{
  "hidden_size": 320,
  "norm_place": "pre",
  "rope_theta": 1340.0,
  "rope_fraction": 1.0,
  "init_std_down": 0.0,
  "decay_shape": "linear"
}
MLP neurons of a small language model. Each row is named by its layer, matrix (gate and up: input weights) and neuron, and shows model dimensions 0-63. Each number is 50 + 10 x the weight over its row's rms, rounded and kept within 0 to 99. A neuron's up and down rows have the sign that makes its largest values positive.
A block is one neuron, or neurons of one layer that tend to fire together. Before each block is what it responds to, as a language model described it from the Wikipedia text at the highest values.

Last token of a time phrase that opens a narrative clause, mostly year digits after "In 200", or "later" in "Two years later".
L8.gate57:49 47 73 38 35 52 74 52 57 55 36 32 60 54 39 47 57 44 38 65 50 52 49 50 25 34 37 37 83 36 46 44 56 49 51 53 47 61 52 53 51 43 38 50 47 57 39 45 36 56 67 59 66 64 43 54 41 30 46 47 43 43 43 53
L8.up57:65 46 44 53 46 47 44 44 41 30 48 51 47 48 55 52 51 42 33 57 55 42 52 51 54 66 60 57 51 52 51 41 55 53 45 40 26 64 52 56 51 58 46 36 32 50 44 51 39 43 68 48 46 43 51 51 31 48 53 64 41 43 57 71
L8.gate189:43 57 67 67 55 42 66 39 58 58 36 49 46 53 51 49 42 58 51 43 54 46 48 25 57 62 44 42 53 46 64 71 63 51 62 29 53 45 35 43 58 43 50 65 63 53 68 53 75 49 68 55 57 67 57 60 45 52 55 73 46 35 61 50
L8.up189:50 54 55 54 64 58 58 44 62 54 30 40 48 48 57 55 68 61 57 41 49 55 41 62 54 44 64 65 55 47 69 54 33 45 65 47 43 29 48 61 48 91 39 58 64 52 54 49 49 59 46 53 50 51 61 56 56 73 66 55 51 63 48 53
L8.gate219:45 52 39 43 63 50 41 44 68 46 48 40 44 49 47 68 58 30 43 24 48 55 63 54 47 35 54 31 48 59 52 69 53 54 54 50 53 37 60 52 46 60 55 38 56 92 54 38 47 49 58 64 46 39 53 43 55 69 30 59 64 46 64 48
L8.up219:51 45 44 39 47 36 43 55 58 28 45 34 44 40 54 64 58 60 51 54 48 62 60 65 42 52 47 40 71 63 57 50 53 55 53 41 42 46 48 45 60 38 46 50 54 60 49 48 42 44 56 51 56 38 37 51 36 55 43 63 50 35 63 46
L8.gate260:58 45 55 43 39 45 55 40 60 53 33 42 57 50 46 45 50 45 57 40 58 49 44 41 40 58 52 33 50 53 31 52 34 60 26 44 51 38 31 45 45 46 48 33 52 68 60 51 64 83 59 49 42 54 42 63 49 49 54 47 51 44 62 35
L8.up260:43 65 58 64 36 53 56 58 44 47 69 58 60 43 52 56 52 45 60 49 49 51 40 44 38 40 66 49 49 47 44 35 55 51 47 59 54 49 59 58 54 66 57 50 57 49 45 55 41 63 53 44 43 49 55 59 42 60 53 39 47 54 55 59
L8.gate320:52 41 61 52 51 54 47 43 44 51 38 37 57 52 40 47 43 50 53 24 48 42 61 47 60 43 47 18 50 58 50 35 37 57 50 42 57 47 60 42 37 30 79 42 58 61 55 35 37 47 61 47 43 47 37 59 50 56 46 61 46 48 46 62
L8.up320:63 49 61 62 50 42 51 69 46 45 54 66 44 42 15 60 52 51 47 48 53 53 42 56 55 38 36 58 66 53 46 53 48 55 56 57 49 41 58 75 61 47 44 48 53 34 26 48 47 56 52 61 29 46 51 49 47 42 46 50 51 51 47 58
L8.gate368:34 56 48 48 61 51 73 37 53 63 44 41 34 59 65 39 50 49 49 39 46 63 29 57 50 56 52 42 52 73 60 62 74 61 46 48 43 44 47 61 55 33 46 70 65 63 48 48 52 49 41 47 56 54 57 46 60 42 43 43 51 37 44 42
L8.up368:46 59 59 51 50 69 56 41 51 56 60 45 45 46 63 47 49 49 48 50 60 50 47 60 42 52 53 38 43 52 50 59 52 50 56 31 50 35 48 45 29 53 56 55 52 59 63 32 52 42 57 48 40 54 56 57 53 58 51 67 48 44 49 50
L8.gate411:54 49 45 68 51 65 46 44 44 45 44 56 61 36 49 51 68 44 54 35 43 51 61 57 48 43 50 42 55 60 52 37 53 59 44 32 50 49 40 45 38 54 68 63 54 28 53 43 62 49 46 51 52 50 45 41 58 51 59 44 46 33 38 66
L8.up411:51 48 52 48 56 58 46 46 43 37 37 48 59 58 44 49 40 40 52 55 40 38 54 42 53 55 46 61 37 41 53 57 59 53 51 54 54 28 56 44 53 42 43 38 48 21 27 36 56 58 52 43 46 44 48 47 45 38 44 59 54 53 39 48
L8.gate430:49 53 41 53 45 65 47 63 53 45 59 51 33 44 54 57 53 57 42 57 56 46 56 51 45 58 56 34 51 52 44 47 47 35 55 49 57 34 44 41 44 36 57 41 45 44 44 45 36 52 49 52 53 58 69 70 68 46 63 58 35 55 61 53
L8.up430:48 41 61 51 49 46 59 55 55 42 50 37 61 46 35 37 59 49 44 44 52 36 45 56 60 67 40 49 41 65 30 51 41 60 45 47 46 59 39 43 58 38 54 48 47 58 57 45 53 52 66 62 47 30 58 37 60 52 55 44 53 55 62 61
L8.gate489:56 34 53 63 51 66 51 46 47 52 45 55 42 31 45 22 38 59 36 49 52 39 42 73 42 55 49 49 46 52 40 46 44 54 32 46 60 64 53 36 51 64 43 69 35 47 46 35 52 49 61 49 37 62 46 37 66 49 58 57 45 74 46 51
L8.up489:59 57 63 41 46 50 65 56 38 53 45 67 52 32 51 46 66 34 57 72 52 45 42 39 46 50 38 54 66 58 60 41 44 43 67 40 73 54 33 49 64 67 47 62 38 36 36 23 53 44 61 48 57 63 47 49 74 42 58 56 45 62 44 34
L8.gate515:65 46 62 55 57 54 50 49 51 42 41 22 54 32 50 47 46 48 53 69 38 34 69 51 46 63 43 37 65 66 38 46 65 58 59 38 35 56 64 59 53 77 48 55 63 58 41 49 48 58 60 52 43 48 53 73 50 52 69 47 36 44 50 49
L8.up515:51 43 50 52 48 52 66 46 40 39 50 34 55 58 35 53 48 32 44 31 56 55 56 48 47 36 34 50 52 53 51 68 40 30 59 61 57 53 49 41 39 52 39 59 56 51 65 30 45 59 59 57 56 49 38 58 57 67 58 39 53 50 49 49
L8.gate518:63 57 49 71 38 61 39 38 67 41 45 64 45 57 55 31 46 43 57 39 57 57 48 61 32 47 39 44 56 48 53 34 35 49 39 38 58 55 48 46 67 58 45 54 39 59 72 46 39 39 47 48 33 61 51 55 52 38 36 48 50 34 48 46
L8.up518:50 50 32 46 39 45 56 51 54 42 54 33 47 51 51 44 47 58 67 51 58 43 73 43 43 52 59 41 42 61 50 52 73 43 54 46 55 55 59 39 60 57 53 52 54 57 28 50 51 46 54 54 45 57 36 68 26 62 55 61 47 42 62 55
L8.gate522:69 42 48 64 46 67 31 25 66 59 30 48 54 36 66 53 62 47 47 31 37 40 46 52 31 61 43 26 47 50 62 58 30 52 40 45 54 49 50 48 58 58 61 46 42 65 59 37 33 59 31 57 52 45 32 53 66 54 48 41 51 54 41 47
L8.up522:59 48 62 43 54 45 52 36 57 46 40 68 68 47 74 61 62 55 38 57 57 43 47 53 62 75 58 47 37 47 54 34 39 55 48 63 60 37 47 43 55 46 63 58 58 42 53 45 58 24 43 53 28 50 51 67 59 58 56 58 36 46 55 39
L8.gate549:42 61 61 51 49 44 56 51 61 57 30 68 54 38 43 61 41 44 51 54 63 54 51 46 29 53 47 43 54 47 58 56 47 52 40 37 54 46 59 48 53 58 54 38 53 55 62 31 60 35 64 47 58 43 62 41 53 57 64 42 42 55 39 42
L8.up549:58 55 53 42 60 64 40 48 74 37 57 50 42 49 59 64 60 38 41 50 54 57 42 55 42 64 37 54 59 31 39 60 55 47 44 47 34 53 58 37 61 60 62 52 57 57 49 39 58 39 64 49 53 51 62 64 49 62 44 65 45 43 51 46
L8.gate559:50 54 37 46 63 57 64 32 53 48 72 49 64 50 65 49 52 45 41 67 46 46 56 45 36 47 44 33 52 58 60 55 68 56 65 39 45 44 48 43 58 39 53 39 61 49 45 50 48 62 54 57 65 69 55 70 43 51 51 70 40 38 54 52
L8.up559:60 42 55 51 69 51 62 54 26 34 45 35 50 41 60 63 50 28 52 60 46 38 37 64 52 50 65 53 39 60 43 59 46 61 50 51 66 39 64 43 39 36 54 55 60 59 50 62 56 41 38 55 61 44 46 55 53 51 42 47 40 34 48 50
L8.gate738:48 42 53 52 59 50 45 60 56 44 41 44 48 57 42 42 40 40 63 62 54 39 75 39 49 65 36 22 65 38 53 58 66 43 31 58 57 48 47 38 51 68 81 50 45 57 40 41 54 44 64 58 62 65 43 50 61 58 37 54 44 53 57 54
L8.up738:53 48 48 47 50 55 58 61 47 48 49 52 48 43 33 40 51 42 58 56 44 44 40 48 51 63 41 50 54 63 55 49 50 67 48 49 38 47 52 58 45 55 36 44 52 44 39 47 43 38 46 58 55 33 66 57 61 37 77 58 48 35 60 51
L8.gate803:57 63 53 51 55 39 36 56 46 46 38 57 68 67 49 52 73 63 51 41 51 49 55 55 29 62 48 40 65 44 25 44 58 39 47 66 45 47 48 66 39 62 59 54 57 58 62 63 58 48 33 64 37 61 43 47 39 40 53 46 51 61 64 54
L8.up803:74 50 51 39 53 60 46 48 62 59 44 52 48 53 49 54 61 62 46 44 47 41 47 50 35 55 49 47 41 49 54 42 46 43 40 52 63 47 39 44 33 44 56 51 56 57 63 45 49 45 50 48 55 59 43 36 26 41 47 52 50 43 38 66

The digit 0 as a split-off token inside numbers, mostly years and decades (200|0, 196|0s, 202|0–2026), plus decimals and coordinates.
L2.gate70:37 58 30 50 48 46 61 57 43 52 42 66 35 49 73 68 48 40 45 49 43 58 54 37 56 54 76 43 45 52 51 37 31 47 45 48 53 47 34 56 56 44 59 52 37 25 40 59 42 55 38 56 54 63 45 41 50 43 57 57 54 56 42 68
L2.up70:37 51 57 52 52 56 72 47 51 50 56 37 63 48 56 46 51 49 62 63 34 62 54 61 59 58 50 52 79 41 50 42 67 68 60 25 49 35 31 46 65 43 67 43 54 46 52 56 48 64 52 50 51 25 58 48 39 53 41 41 36 73 44 57
L2.gate410:63 53 57 46 68 43 43 64 70 35 49 41 43 50 50 46 51 50 54 66 38 44 57 66 44 64 45 50 51 57 62 53 31 54 57 62 53 57 31 49 58 46 45 46 46 49 46 53 61 50 40 47 54 42 52 54 64 46 33 42 65 60 37 50
L2.up410:65 49 47 60 65 27 68 49 57 50 66 46 46 45 53 34 71 41 55 38 57 56 57 37 61 46 41 74 57 39 38 59 46 58 43 48 55 45 55 34 62 60 19 55 61 57 57 25 60 53 43 45 44 45 43 51 45 29 38 35 49 61 57 50
L2.gate425:55 55 64 66 50 57 50 39 66 38 65 59 37 61 53 44 52 46 54 51 54 46 46 52 55 55 57 53 55 39 62 44 60 48 52 59 42 38 46 52 53 35 24 57 44 41 52 50 32 46 54 51 41 35 48 41 42 37 33 37 48 46 40 53
L2.up425:52 46 59 51 64 33 44 68 33 63 63 72 47 55 51 45 43 48 37 54 46 49 47 68 46 49 58 67 41 32 45 42 66 38 44 62 41 43 46 39 70 49 45 54 51 35 58 44 32 55 52 52 42 44 43 44 44 46 51 65 33 35 53 69
L2.gate610:47 48 41 42 51 56 43 50 59 52 52 47 49 61 66 60 48 46 56 51 32 44 51 42 78 32 40 56 59 44 50 52 54 44 53 49 38 34 54 64 52 65 82 42 60 47 43 54 40 40 54 48 36 25 65 43 47 40 60 51 55 52 49 49
L2.up610:45 49 61 49 56 44 56 46 39 49 41 48 51 50 71 46 35 66 55 42 45 41 51 54 73 52 53 43 63 63 64 57 48 68 52 47 37 31 62 50 48 48 43 43 34 29 52 55 53 39 39 42 37 30 65 59 43 33 62 50 61 56 57 51

Mainly the final 0 completing a year or decade after 194, 198, 201 (1950s, 1940, 2010); also mid-word pieces like B-ap-tist, b-att-alions.
L4.gate814:48 58 65 57 49 54 41 67 20 40 50 55 43 25 43 43 46 55 58 68 62 61 57 46 50 54 41 45 51 59 57 56 44 45 55 50 46 68 61 36 48 50 57 38 46 56 37 53 31 46 50 49 66 35 62 60 61 39 53 65 58 39 40 33
L4.up814:60 55 45 56 72 40 51 37 50 62 53 42 51 29 47 44 53 51 42 51 57 37 35 40 37 21 47 61 39 66 46 53 45 61 56 50 41 41 53 46 41 52 43 50 65 47 39 39 30 65 33 45 41 47 62 47 58 48 63 65 61 39 55 41

Possessive his or her opening a sentence or paragraph, often split as H+is/H+er (His father, Her personal best), plus mid-word continuation pieces (O'Brien, go-als, po-et-ry).
L8.gate18:52 60 40 52 57 45 40 37 46 53 61 38 40 63 47 38 58 51 48 37 61 37 57 65 65 40 42 55 60 55 33 50 35 45 59 44 50 30 52 35 41 51 53 52 37 55 58 41 38 64 36 50 54 57 61 53 60 65 46 41 42 65 55 59
L8.up18:56 45 44 57 55 56 60 47 49 53 60 40 53 46 77 47 28 56 32 54 53 34 70 53 56 31 48 49 60 77 45 44 49 54 49 51 52 42 55 64 52 60 42 64 65 61 64 44 41 45 70 52 44 31 40 50 35 53 31 40 50 60 52 45
L8.gate94:56 62 63 51 40 56 44 46 58 62 61 47 62 66 30 59 63 52 52 41 50 59 41 51 51 51 51 35 53 55 53 62 54 52 56 69 48 57 39 58 46 65 53 49 33 68 38 40 56 62 52 52 47 33 42 43 42 42 38 54 31 56 56 41
L8.up94:53 68 52 54 57 44 67 63 47 43 56 44 48 49 44 48 45 57 64 49 49 55 56 52 55 39 66 53 72 41 52 51 50 59 52 50 54 48 53 45 48 52 61 56 41 42 42 58 55 66 68 52 52 50 40 42 42 30 55 50 26 44 51 45
L8.gate170:49 49 62 48 59 36 40 15 30 54 27 60 49 41 45 60 49 58 46 35 56 56 47 62 34 40 53 37 35 44 44 24 57 55 45 48 62 35 57 46 50 40 68 51 36 51 35 48 54 55 50 50 41 49 42 62 57 41 48 44 44 41 36 58
L8.up170:38 58 55 46 57 60 44 50 36 53 54 59 41 29 49 51 61 57 55 65 40 33 50 59 58 34 41 47 50 57 54 48 49 52 53 44 41 25 33 41 60 24 45 40 50 71 53 45 54 57 62 48 59 46 41 63 33 39 53 70 56 07 47 60
L8.gate171:37 63 53 48 51 53 42 46 55 41 34 46 51 50 59 54 48 35 42 52 50 53 56 37 49 52 34 44 53 57 45 36 32 20 48 51 44 45 46 53 56 56 50 38 44 54 32 54 39 64 41 53 64 40 65 41 55 40 22 52 58 37 63 53
L8.up171:62 54 55 59 51 17 48 39 38 56 41 56 69 53 45 40 56 62 53 39 48 51 51 49 54 50 51 52 60 35 48 48 66 63 56 56 41 61 50 37 36 50 52 47 57 40 43 49 60 50 49 52 30 64 51 45 53 60 67 52 28 46 45 42
L8.gate204:58 40 53 50 44 55 40 50 44 48 46 76 45 65 48 47 62 40 48 44 64 44 52 55 59 43 38 58 53 37 52 63 43 43 55 47 36 41 69 44 49 56 60 62 44 45 57 70 46 67 46 46 48 42 50 65 53 69 47 63 62 46 47 47
L8.up204:75 65 56 50 56 47 61 65 54 37 49 42 43 67 49 44 71 42 49 57 59 54 63 66 31 47 49 57 71 42 53 48 56 46 58 42 58 47 66 70 46 69 63 58 64 42 57 61 60 46 58 50 60 39 64 56 40 56 60 58 54 47 37 69
L8.gate319:49 62 38 55 45 56 42 36 27 45 42 53 60 40 63 34 53 51 50 52 57 52 55 52 55 71 40 33 52 63 48 60 54 44 40 50 37 61 56 58 58 40 55 35 37 46 55 44 50 61 67 53 55 36 52 49 50 48 57 47 40 45 64 36
L8.up319:37 76 41 49 50 45 32 41 51 47 39 62 46 37 66 45 41 62 56 52 49 60 55 37 61 60 34 49 56 67 56 33 55 61 40 38 50 44 52 49 55 42 66 40 45 34 60 32 45 75 42 58 57 46 46 47 43 54 43 47 44 52 50 49
L8.gate348:49 54 62 51 52 52 40 47 30 52 50 57 42 44 44 46 60 56 45 39 40 25 42 57 56 50 38 50 37 76 52 43 53 44 35 44 53 47 60 39 70 56 48 50 56 22 34 53 40 45 46 43 66 33 47 42 60 43 58 54 50 57 53 67
L8.up348:54 42 53 49 52 65 48 59 40 49 46 34 54 30 44 48 61 43 33 42 48 45 54 45 65 32 42 52 72 59 45 51 49 51 46 59 32 56 60 39 42 48 32 28 63 62 47 36 51 71 56 47 47 45 28 66 30 44 48 34 50 58 41 64
L8.gate356:45 52 53 57 48 66 33 47 47 55 47 44 43 57 63 44 62 46 64 38 59 51 47 55 40 25 37 43 51 35 57 46 40 41 43 46 49 36 45 53 47 51 61 48 37 69 51 61 45 56 41 48 51 39 52 56 63 52 32 26 55 57 52 51
L8.up356:72 46 38 55 43 47 56 46 49 48 58 38 49 49 30 58 38 51 42 33 57 41 55 44 27 45 52 35 48 40 43 34 38 43 38 48 39 51 64 43 57 39 56 42 54 57 49 61 53 56 66 58 57 48 38 43 71 47 27 42 50 45 60 36
L8.gate447:42 67 60 59 58 50 48 46 16 41 52 42 54 51 41 51 69 52 57 30 54 55 41 36 37 43 53 38 77 29 50 63 68 56 35 63 56 50 45 46 57 69 70 42 40 57 58 52 37 59 40 49 70 48 48 54 41 49 35 38 54 57 36 35
L8.up447:58 55 27 50 44 46 48 55 38 49 58 47 42 43 49 56 49 58 46 43 65 45 45 52 61 51 41 60 64 38 59 49 39 50 70 51 36 62 62 50 35 60 59 50 46 57 59 40 23 31 46 57 29 53 59 43 43 39 42 50 45 35 47 41
L8.gate496:64 59 43 49 72 40 43 53 47 55 54 60 49 38 62 21 49 48 46 44 54 51 33 46 77 38 33 48 43 38 42 52 34 58 53 53 53 58 33 36 58 42 59 43 56 54 57 64 39 62 39 43 65 29 61 66 52 25 47 47 59 54 48 50
L8.up496:44 43 45 46 59 35 47 59 38 28 55 44 43 51 49 63 56 45 59 53 53 50 48 63 46 50 55 44 42 62 52 59 46 43 50 52 44 45 48 47 53 46 48 60 61 45 56 38 32 45 44 51 42 46 56 41 49 42 45 54 25 64 51 54
L8.gate532:66 51 39 65 66 45 27 44 42 57 47 53 59 37 38 57 50 54 56 50 33 54 52 44 49 28 50 41 41 39 35 37 30 42 67 45 71 42 45 49 51 44 61 53 33 63 56 81 44 50 56 49 39 33 58 54 54 61 49 56 74 50 50 63
L8.up532:58 63 46 46 59 62 31 46 56 71 67 27 59 44 40 63 61 54 47 59 40 47 43 50 51 35 51 70 39 62 35 31 42 41 55 45 49 38 55 59 40 65 39 50 35 56 56 34 40 35 81 52 46 49 24 63 27 57 43 49 51 50 54 64
L8.gate580:54 46 63 51 57 33 51 45 38 42 34 53 54 25 62 46 45 41 45 55 50 67 61 51 49 47 35 44 55 50 62 43 53 48 40 67 45 41 44 64 50 63 55 64 50 66 42 48 45 38 81 50 49 51 48 58 50 34 55 59 49 51 56 55
L8.up580:44 42 52 55 61 39 48 53 54 37 54 40 42 43 46 50 54 52 57 48 53 63 59 36 47 32 34 47 62 63 58 41 45 34 25 47 43 48 53 40 41 43 65 35 47 65 51 61 47 47 53 52 44 46 55 46 59 60 69 50 61 65 49 41
L8.gate698:53 44 39 55 41 45 44 52 36 50 42 29 51 46 42 48 43 59 58 42 54 44 58 63 47 58 36 43 76 53 49 57 60 54 52 43 39 46 55 61 44 63 43 41 57 29 47 43 50 45 52 44 51 42 55 69 37 33 35 62 54 44 37 54
L8.up698:41 51 62 49 64 58 44 66 57 63 59 44 44 55 47 57 46 30 44 46 28 26 59 39 42 30 70 39 48 51 44 33 54 53 64 48 44 47 48 52 56 43 54 35 53 28 49 52 41 42 48 52 51 42 52 48 47 53 50 49 42 36 50 40
L8.gate707:64 61 51 50 71 52 57 35 61 49 36 57 71 34 73 42 66 65 57 47 44 43 46 53 61 30 42 48 51 56 48 46 44 43 39 32 53 46 60 44 40 51 51 43 51 55 56 53 51 56 60 47 61 55 61 65 58 33 40 41 31 39 42 67
L8.up707:36 60 43 59 64 45 28 43 53 50 35 33 53 39 48 62 53 47 42 45 59 55 38 55 67 56 51 45 35 73 56 50 42 38 48 55 41 38 58 69 33 60 54 32 65 52 34 49 43 55 57 43 63 35 56 70 43 35 30 38 42 46 48 51
L8.gate785:65 51 41 44 67 62 41 48 43 47 54 55 53 27 69 55 54 42 47 54 70 48 62 53 69 40 38 40 49 61 58 55 40 52 58 27 60 54 51 49 56 45 51 48 41 51 46 57 47 45 40 51 53 40 73 43 40 53 39 48 42 55 62 63
L8.up785:56 61 43 49 55 55 41 52 64 32 53 52 40 52 63 67 52 54 49 58 63 38 58 59 51 48 49 43 48 47 42 44 48 64 27 30 58 40 60 52 27 51 39 43 52 52 39 56 53 59 59 51 69 49 46 52 54 49 61 50 50 49 47 44
L8.gate800:36 62 56 62 60 52 36 60 34 52 46 35 40 65 40 47 60 47 51 48 65 66 57 51 40 57 59 41 54 30 50 62 49 44 77 71 55 49 38 38 71 67 61 45 63 58 51 48 35 61 52 48 45 36 40 48 65 55 40 56 33 73 44 44
L8.up800:50 53 58 64 58 47 54 43 48 51 45 40 57 58 44 50 49 59 57 66 53 55 68 53 52 52 63 47 60 28 49 55 49 47 51 43 57 40 49 54 57 37 52 48 50 64 63 35 42 61 63 55 44 56 55 38 61 67 53 57 41 43 27 42

The word piece st inside split words, especially right after a capital E, as in Estrada, Grand Est and Estoril; also other mid-word fragments such as od, op, 1st.
L2.gate93:66 50 42 50 49 59 45 58 53 38 52 40 61 58 65 55 80 35 37 47 59 51 55 54 61 61 49 50 62 60 44 45 35 46 57 47 42 48 38 49 52 66 59 50 38 62 63 55 34 45 44 52 45 59 55 82 57 55 43 57 55 70 48 51
L2.up93:42 58 58 42 54 38 67 47 66 49 71 51 41 47 53 33 43 61 53 64 51 47 59 42 47 49 46 54 81 53 49 57 46 44 66 51 51 44 65 49 46 57 50 55 35 52 53 41 50 32 42 51 46 34 41 54 49 33 48 47 49 28 64 48
L2.gate231:54 57 51 47 72 57 60 64 45 52 51 34 44 40 46 47 52 59 50 58 44 42 64 42 56 56 55 30 35 63 44 37 54 55 55 37 67 47 41 63 34 46 41 41 25 64 69 54 50 60 64 47 47 48 42 50 52 62 56 60 61 48 68 38
L2.up231:69 58 53 53 64 58 50 37 40 64 44 54 48 51 50 38 46 54 45 57 34 40 61 55 52 57 54 33 33 66 37 48 64 59 34 47 72 60 28 69 40 34 42 49 27 57 51 53 54 52 46 53 40 54 48 65 52 64 54 43 45 51 54 53
L2.gate613:45 53 53 63 28 51 49 40 50 52 46 43 54 35 56 41 42 57 43 42 55 57 60 59 49 43 69 60 41 35 20 39 55 58 50 53 44 65 66 36 60 39 64 49 32 38 58 38 51 59 37 48 39 51 60 47 58 43 35 63 58 61 49 48
L2.up613:38 44 63 54 67 60 53 27 54 42 44 52 47 55 41 60 66 61 41 68 62 60 41 54 49 54 56 55 50 41 53 51 47 66 53 68 51 52 36 37 42 40 71 66 30 62 54 30 53 44 72 63 51 45 43 46 34 47 55 73 47 59 48 37
L2.gate735:58 37 46 67 55 52 46 51 61 30 68 60 38 43 56 64 51 54 55 44 63 67 57 63 65 51 51 51 54 41 63 58 58 29 55 30 62 44 36 64 42 55 60 63 48 55 47 43 44 37 45 45 42 54 44 71 46 45 45 52 54 43 41 50
L2.up735:38 24 55 60 43 49 52 44 49 51 47 59 56 68 64 49 57 42 52 60 37 44 71 53 49 38 50 47 44 44 37 56 42 49 43 37 46 48 40 45 57 35 44 34 28 63 54 52 44 45 39 43 47 61 40 58 58 45 44 61 50 58 35 51